{"norm": "layernorm", "norm_place": "pre", "warmup_steps": 260, "schedule": "wsd", "seq_len": 1024}
MLP neurons of a small language model. Each row is named by its layer, matrix (gate and up: input weights; down: output weights) and neuron, and shows model dimensions 32-159. Each number is 128 + 32 x the weight over its row's rms, rounded and kept within 0 to 255. Numbers have three digits each. A neuron's up and down rows have the sign that makes its largest values positive.
After each neuron's rows, "fires on" lists the tokens most often at its 100 highest values on Wikipedia text that the model never trained on; "raises" lists the tokens whose logits its output raises most directly, leaving later layers aside.

L9.gate101:177160089153105186126168146134102068184113061146106130132127135060136184124142181100135158114086109114146122128109117155125102039097198151129168109093134140134074085081088116097126188147115127100192094105131036158111181162112087179136090175096099199085133124088109137152135160135124124117134119158101111139085112195148095129161118105070154187143121124099148087118109114104104156114162
L9.up101:125173141094150106093093177123083051158093126176146083124149075080179148135190165175150203157104117133122129132091090130113143118140137146150178133127213184118152153105104135095186177131081096090151109078151137146187160097144040176147106164155157148129095135103120123103146122142118091129113139147137093091098125145135126093131101179151106158111123108094167146120128132100111039150084
L9.down101:129230157134118132128122130116160136166096106143095176116137148127117159105158127146080135125120119080139120100020102130132104114124159115081181138052143151143095077136108124080137163097111133089166137120132119129149161140118133160132109148136143185089141141125113141160131115137156156130143134160141107128077127109135135177159102142149130149123138105130186113130103147119079166153166
fires on: ".\n\n", "\n\n"
raises: "==", "The", "In", "At", "As"

L4.gate628:184108121142102163082119155100115148101187117133125168121101146114140112106114162165094153114095081137157124152158119161138104138121160120129138124143098109116164132073149138096210089159204114103152146123135096164131088058156051082140169117174064159141086144154119120112192081122113153141121131135175120169097098048168124076101152155112122125137151061169096058106094118173141145113089
L4.up628:105158125116124145061087172108114172100180108167148146094114100071130122124111153150100161090101111149170153159184104165075141130138141150143145096140121095147171133087202134122175070168161129143150173079195101203142101108138079097136157119173134127154132157156120142136164122112141128128071145166133117155109083127121122089089088178089126113119109068151147034123099113149141187140104
L4.down628:117121132144136143055134172103117163096180128161151150123114126104131121102153170168083139100151093137131155148255102163104135144135150100140134120102131132121122103134157118174120074189177124109107177107159083183159071050150054111151118134164116101162115130179157141181144120105131086179113164170191114233053126102104129127139110148090148146097148000135099113107057124131147175180133
fires on: "P", "p", "-p", "-P", " p"
raises: "arent", "rom", "oint", "erson", "rice"

L7.gate667:109119141093116085127158164082086141116154076118089153124174076132112160049060111103110117101112139119142101149115115169136134146170175121148078092136135106126194076113153156096139162178148190130114076139130146073090150109142116123112152121120149143088130102123074132154130135109105130140074008135127125094086117053104139135072153122184097069083094139158066130206088071082123078139083
L7.up667:152139135162074135138081113130144110154107205092125170112098125142132117102102105166146114157132115162178107135131120094085105121105064130137174106133097118140147185080062049091068148142135149115110108122137113176152136141121069074107172137141043132135118127151098095147149129050155114105132094080097144130126162069071136116150151068142139093087150086104142112181155101105105092162147
L7.down667:150128098149110126117099071085148146096105098114128159157145167131151157086178061157149110117099130132189114110142138167091152162127139103156160100147132131116150131130088127109140189168160174093141114108097126122192116104083138097073149151112128086112101134141136120166100117074131099079114071080103171095105228109123172115085078126156141123070098110141129119252133119086091065223114
fires on: " Br", "-b", " br", "r", " str", " Str"
raises: "anding", "ig", "ide", "anded", "and"

L3.gate386:188101097129147183179164111082185136207129183145114151089151146137178104134122095187172152052162147123160142187155105135134153069121137134077108133135123163134111112101124108071110143145130144074158096124186121155146046161125133084115139170108141184130162080103155167116054109106166165126091106196073096154093176104070121163120121149080118056135074172175137135148135165152154147156113
L3.up386:137146096208098144103161083144143104151156143139113138083174137129088082057196116109124130098154186121156122161111143117064105094155133079104136077046152163155121092113117099179181120129122158108179146137096132103100090188193066096144128097077117156145124104088209149141147074124134125153096094172170099113087133114150050194147142169116187127121155150147146118145124133136110119170161
L3.down386:144091133174095179123169128117134128140136140160102215098187143115150109088167094121157150091146125144183103189149121125077073129120145079087159115098169163179162161127137096151144163097093162126129134132097167106096043164129115167126121132066128156149138079074156141159090102104136122121131101197174095155061119093165092226122156096084178096132080122137122153119133102148166160197139
fires on: "he", " Che", " che", " bre", " Bre", "bre"
raises: "nd", "alth", "ece", "ng", "ad"

L4.gate351:114160088103124146153165117143208124097103122072063118125149100086164133090107107103139104112124145199201121112106134134191192097126227096111102089158097139150131136145042119113134134146105108115133092129131177150134074101127141151075092128152132105099120093119071137136163159084108108086136133088136119077111112137142108114080143194193183065072133112132123086165125180089190123158117
L4.up351:086154115152114132164159105119173152124117107100048129105143121105179142116118131131114095118119139180162133104122097114157152107122169081119112142181114168131065127165080135117122209150160135139079121159141184129156097074143162128159155165156108135118162141131095146157135149034120113091153167069123168096075154121119147083105116177132185078093140164128091109157159138135171119137095
L4.down351:145124057107120184148135157114168148099091167088085080130124149185165147099143133180141133088108139159144124118200152094166149137106186148104110117154105136122092117159081113132103157167124147172107118133097174108173081045103161105131126138162125055156187111129074105176152149085086084098109165128169132113061170100107108138114120111112210063100083147117091095139134145109154108177070
fires on: " br", " dr", " reb", " sol", " str", " Str"
raises: "ight", "ut", "up", "ved", "and"

L3.gate663:103128070139172206149112154161087168117078110186126155139175118137158162122112142149158125122129122130085127140077117147158056121065176157065088186184136099138153125143102156118050172139146113150164069154120099144121130117108064127154147136154141134137114130133139179129162160150153183119149069073163136151115143117152149110139159162116107077116149104169100120171147127154148095142060
L3.up663:076124141162126125163138088186138168113129180093073108149086103133143140144171078136191092099140117093096108125107130115154114064105047148146071088106132104089140131170162149171212110107142112151061076150122183113120092130165108097130099071102168159161108173149111129156069126100140124099138137136136064161111173145146086102162156133126144131132005109136078151094120155131100119179153
L3.down663:109093088130106152118153134117167190109114164109094110152161094129179123133142133168166102062108080118072085155122102136130041123083145121122080153106108111157124118128162113181137130153130101138123053160090140099129079104118074164144123117133162123142147107147140135150131128158128145137114131125135137146106165163156115085146147154106136137106098094110121127137117122123147095163122
fires on: " ab", " Tr", " ra", " cor", " ob"
raises: "resp", "bre", "rel", "rupt", "rid"

L3.gate705:117101149156123098132149146136115129092146121138062094150096131127077160149118074142177126092056152137109138070092114111141205118085129170180098172138155104100137169095127143133121180123063178143141138157163136129134069122156156159134131082118104138123153110170158113135201092161103138154172103063138148130090116117186152120147109187139101177110099096094134170131153108152161104108089
L3.up705:116162094189145115097204149090077085136178132078070086201157106095115141168093109146127092061092137074142116086092089092156183102121199152126122143108123139137107144139141106153143143166096120177100131156129104136164094144132168144178146137118093178113075175143120164156186103127141184106189127114136146116073124132114156095139152209193093148146106100122136141152136154149120186153118
L3.down705:142112111169117108103171152095103121073100100157099095166108112104104172159128117172142123100073119117149105097137111062135209111087143146175075151125154116143106141116165100151126176132098129193091167167157106117174050125112183169165138138107113150148128142143131083175177115108127127150223152083126148156076160127157203067135146184136137132114116099137094116110163151117149123156085
fires on: " s", " sl", " bl", " Sl"
raises: "ight", "ave", "ough", "ow", "ug"

L5.gate742:146094110168127151164088114180113185154132146136164117092109123166119189164109103173131118081149121087160126155125140089154148159110120124113166096135115207138082175152110067103177163103072120063169156171148077118118116115182195060149172117142118157151176122112128106132051117127168157128109160143100136139130081171148099091129115126118119110137191086165062135103124116153115113113109
L5.up742:139100156124126119163110148157071173144075141126113106120107094149080171167151098132120063143147053176158109155135135092097139176139155124157185131136112114144145178187131075148119121117149183149153134113186133145109103136188140135174125135158146168182195106112148129157056110112107101113098137126130111168137107147134096119157145155152141157146180126112107137129111137138110155153122
L5.down742:179069092160116151175080150149104171119131170138110098108135111159087136150137114184116167118172110138114113183160136059118113156126132109147159114171148145121133172138137081129124094083115141075143165124162083140109079102205140086158174145144135189184184128134168096186090164132127075115129180096144140148131166143070079139143167145167108132112144111153113150097088102188164159130132
fires on: " con", " sub", " Con", " Sub"
raises: "stant", "stitut", "so", "stitution", "gen"

L4.gate361:150091134143108141171106103165114099135174122079102117124140133096138152100151114158182132130093101131156083124166181141147081121073137100141178156129130104119141167128118196130138111111145158128190150147154184162170098121156144124067118124106156082139211123140075121130130100138113145114086103222109075091124105172075102176155057170143090116145106139150149102150136099109170128118102
L4.up361:177145133115080108208110103149165191075173174122122135169100156129177137023054098154143173122141153159139095140109142158123147131130138137088139128125106146124158155189108157131073107133148169118106136130148159130171126142152151112045165117107116096123122152128076168173114136136128080162109122181089117098124160133073117168133074157127177090096121139101132095157150142176125114118108
L4.down361:131106104108114095164095106164142135087166155138138115169126137147163156087067102131135205147129131138102132137099161086120104158136138111076152124085146093124132125168095146077125076109190123157188170123172170168144122116102151069065161120109099117122119196150159134152120159140059103153051128191139117077107159122092157192160054176113151132110121159125102126144139115206097102130102
fires on: " South", " East", " North", " West", "orth", " north"
raises: "ion", "west", "-e", "side", "-E"

L6.gate324:154091163108178115087134139157156147102137064167114107089150130126127064140107102199188152125136115090146116152106103117077081122167153152082173162143130091108181193083151116143073136127170114075133119070171148096095098104036136099147124108095148139151130164156155133124135069134116108167113049142150179105146100155097156138138077166133141091163131142147117103156142105140144099144154
L6.up324:156128201138122153079119099176141092153144127135096083121145102143224132075103088125203162109119138134125137081096119066148100121130115090127126105095160120101154164162071113129118107124137142119096103128148149194059090163193106101155167103071146119141097156165119177106081120149123107153136172150144106143089119147105146183204094172108084131125141165141125131153136181115110131105067
L6.down324:115103160116105138125126150170136130113118123099131094087120085172190139138054106135180220106139180098129145114160091111130083168089112121063143155171172082113153120109070134101148139124151158119113158078148121142058123132155110096186127091122160111132121153165144140109154109134088135143098116086215077149093096144090127169185114168106146107107139110143125168191135118179113128132135
fires on: " out", " under", " Out", " Under"
raises: "way", "standing", "go", "w", "lin"

L6.gate633:109164155103186166176129156110106129145154092145165106078109174132143118105147085099176158112131142095104159135114173119066157131158150094125143075110110166143088161157170131101120173127178121106139166135153097145183110084121172046143165134092130114179149118106122164089114104079111205134071099146082105163173119110137099050119172097091146135140155110071088116117085127184113105144122
L6.up633:109149128095114132176123105168072139180150092153142112091210101123111151131170134170159148128154099120135125131135169076137126169110130109135107126128130138185117140116188090180137095116085128146159166142168111128096135099139144110170116133073164140109140162150168204072085077055162113113146140126153097145135065180148094123086074104139144077167119111082126204100086117126142179148095
L6.down633:137147130069133181181107132157119141166155116167135098077129096146084113122163158158165175114163163138124183165193145034122120146121108081139152051116154137169158121144136103141159120116149120135107170093161097181109110090149140084165153124093143171134163136122147145114123135095149095108133115133182114154171104154106075093126196116119092121094153140161119167066119099145136159147116
fires on: " con", " sub", " Sub", "In", " ex", "ex"
raises: "stitut", "stitution", "clud", "ject", "stant"

L5.gate593:169198117108151071120171147074081214120131110127165164107081080143155122141133101214144104127117074104146129140160136125131135103066191146109112116159127216146120158179088127086089145141124123086128115150154053156128098156157144087039156094070122147164114130126056163147110092122144199089118088166161095179133128138094081108097105156071150165169147096108106138090139135100137165147096
L5.up593:180153090144222124139162198118123169131139097132107165093119110123140165138101098199153138135174107116159142148127126131139076117085158153119106168156065164177122155148051123081094109175152119125124125121172095163100078197141098142088181107100098113158093127166070127162124096178122110111132097131130091153124103112147081117101135127121140129188115113114077131092134162100172174169101
L5.down593:132191116123185132128136132116124203120146102116155175120120104115125151099160115204154146115187124104127153089230124093102130124120129166128087121166164187102115179178092133117090171114134116103136089144153100152106085145142095144050169076119063090150076141139049133176158145141156150114129096171156127234123116132146106116114145153078155130153097099112064123114102162082099163136126
fires on: " Pet", " sup", " met", " Met", " cop"
raises: "rop", "ro", " with", "e", "ric"

L7.gate646:144131113070125102031153167146085113156191119127110124157143115114146120087083082148162066173102120162102152122171118140090085096140135131140127130083147068211105173121105168164193125216128113139118115132159129142187050125118087059096136128155140143157094181169165199107135099098157168124107083100164096111149093132155152120099179143115180119107099143094122118084099098144153184132133
L7.up646:154136143170132121051113144163051077136114115085129129155147103092111090120120112096068056142046131123137171112157124154125154118136105129114088144126134052207146152138122144170151087152098078126058131160062143080175144159186139099152133099148102111128139134174096105108147130092117116166141112118145071186193141108160175119093144127131163112095135141120076122091128121159090147130092
L7.down646:207103092095109106045124171175057084145152163130131112132158123096102151096121117138100114162100114198163124126251104134085168120148138124131121136096140109181122120137086145125168071152108148132060111109106156083163074118145098127149104138110091119153148164168123127131108129137111116157120129125124123147182128127091211114121145069147135129090139138106095131095121161116117151200156
fires on: " qu", "qu", " Qu", " prov", " inv", "L"
raises: "inc", "ocation", "ite", "ist", "y"

L3.gate362:116169044155090155178083148147167154157106147089085140152113103098165130079171131143163142137083133142170152120090105184151138085061155079081092160143170132155119104110138128107112202145121086099100129121146093094141136149118126136112130130137116129185158113105182105171141102154147142085149159142111102110123149123154138075154163147123067092157132144192099147130108183093164122119090
L3.up362:106098117194121109086120105182124166130146155143133145149075033080146093129128125102180181070141137108172084129105128154098104099140142138112112161126173055154097131144124123141097126124161143107102132093096143138112110115103140138135100092092142125094116130118179147140098123128101131102046141141144181098092135108129145131093135168115063133149148197105140130127146115167174082157109
L3.down362:160120104142121141102125129170151130128118125112088140132110076119145160085152100128115180103108141107157100157124113098113133105112144101148122184138129125197154144184182119167095139174117126162141132108101139094137133133096135144074110126111126107130097117169126117151101173159130111101111189151135108119133102087148089158068176178122089148137098152095133097091133137190185111143112
fires on: "ri", " tra", " ra", " Tra", " Cra"
raises: "ff", "pp", "pts", "enn", "ined"

L6.gate493:181120060094078140158126198126118172152196105107159108115116116127162168104120135173129153182109090069125066103159137143131088111108134115137165116151123095151125144080172115100087169115142098057134120192170072073181153139140092081097129111159155163160160108142123093154160105169100171084064091129124090160125112123137146047112108118117110142118159125155082142079042172099154110105054
L6.up493:153137114091064147099105186135147186172140104146107066137121110105157130164199122213115164151120060047148082137172139159146099131093135182078153091112121080202151114067160121128119144167128174089160125177123081079160125151174131095151117087137172150121153110138100118141153134144103176138134027159120111165144066075119120107163119136109107155126127117136091113113121157114104147116134
L6.down493:166151093056073124124123222113099186160137121112180086115102097129131136158181109193141156142164089078136100093254122126147113129078126126112166125128189101194107110126170118114145147122109125083153121191156069084201167126122085104147139107163124154126115083107129033145142155148123126132155104149120102198141110134110155095166120089135132139096143126154087135043084174095138137120091
fires on: "T", "-t", " t", "-T", " T", "t"
raises: "err", "we", "ower", "iger", "owers"

L5.gate168:130169119143176149112110145112173144143130132134174125123081096149124063109157083133142101212120078060083139109124042155186078131099202124107096107135079149184109120105184133096152115115099121083184103187163095087113136125150139096148148093123128176116120135130068090133094156092097159078075115124115143186092097132137152087124160098106119140135092088153061156094117117150155120135145
L5.up168:160146139123127152109080113112096203204057108164126058103165113157118140153140068135116114107097076133194150129113147151073130123091185046137101107100159208105188176155117118149141101106151156123134113185176154141128103129125168115158081153092171129143146124131099091120081192124122162105148147202107151129072142122080168104104148149093074109147082138111115098177172191097162095161098
L5.down168:157109059151180152141106156122111184158067069136140069100125149183138149111142076132101181149126114101166103138171107116142152108078177084131114069107125156144109153126112091121143137099106124105140128165163083111150069064146109169153059141133169118113191195126067080148125186151139191080122137161151153176039127065093167122121168117099092127134070132165140141136142202094140147139093
fires on: "I", " Sy", " sy", " emb", "F", " I"
raises: "ly", "ro", "est", "ir", "ed"

L4.gate666:106179059095125110188139134132095173175186142109114147136111134143109139105110100213089124089184097087098131124133085184185144104120147154101150140125093113090092136155124132129094168119133150093101123149142105117124085182185142113122132066106164096149092129159080149162166143113154174126146191117088121145129216091129128121121170114144125171150077118169134142079166147124160141148098
L4.up666:091169073118121146130135123176126182198134170153134188076114143176136109132113138109135144122138093092036139067138128134147138088183138170113172161092094135081162147140100149135058117150145146095091136153153109124098099109152195150105136108098166116130090100134088169168149105086097141098119183100144093170180178138147177145131152127171177126181106123140162126122144108090115111169133
L4.down666:090166105162104126087173114120123158122188124159159162125098095146131142140149094142144140091132143089043174124183126161123111131107176156127149189142072138118166120146123128188090117111111126114105091127164079143076118126129150118132163157168121102110083144153088173138113070114087162081172160087137058105170203153140153181155180127138132150150142142069136122144133123081184154115155
fires on: "let", " cut", " port", " Mur", "ret"
raises: "cher", "tle", "t", "ted", "ri"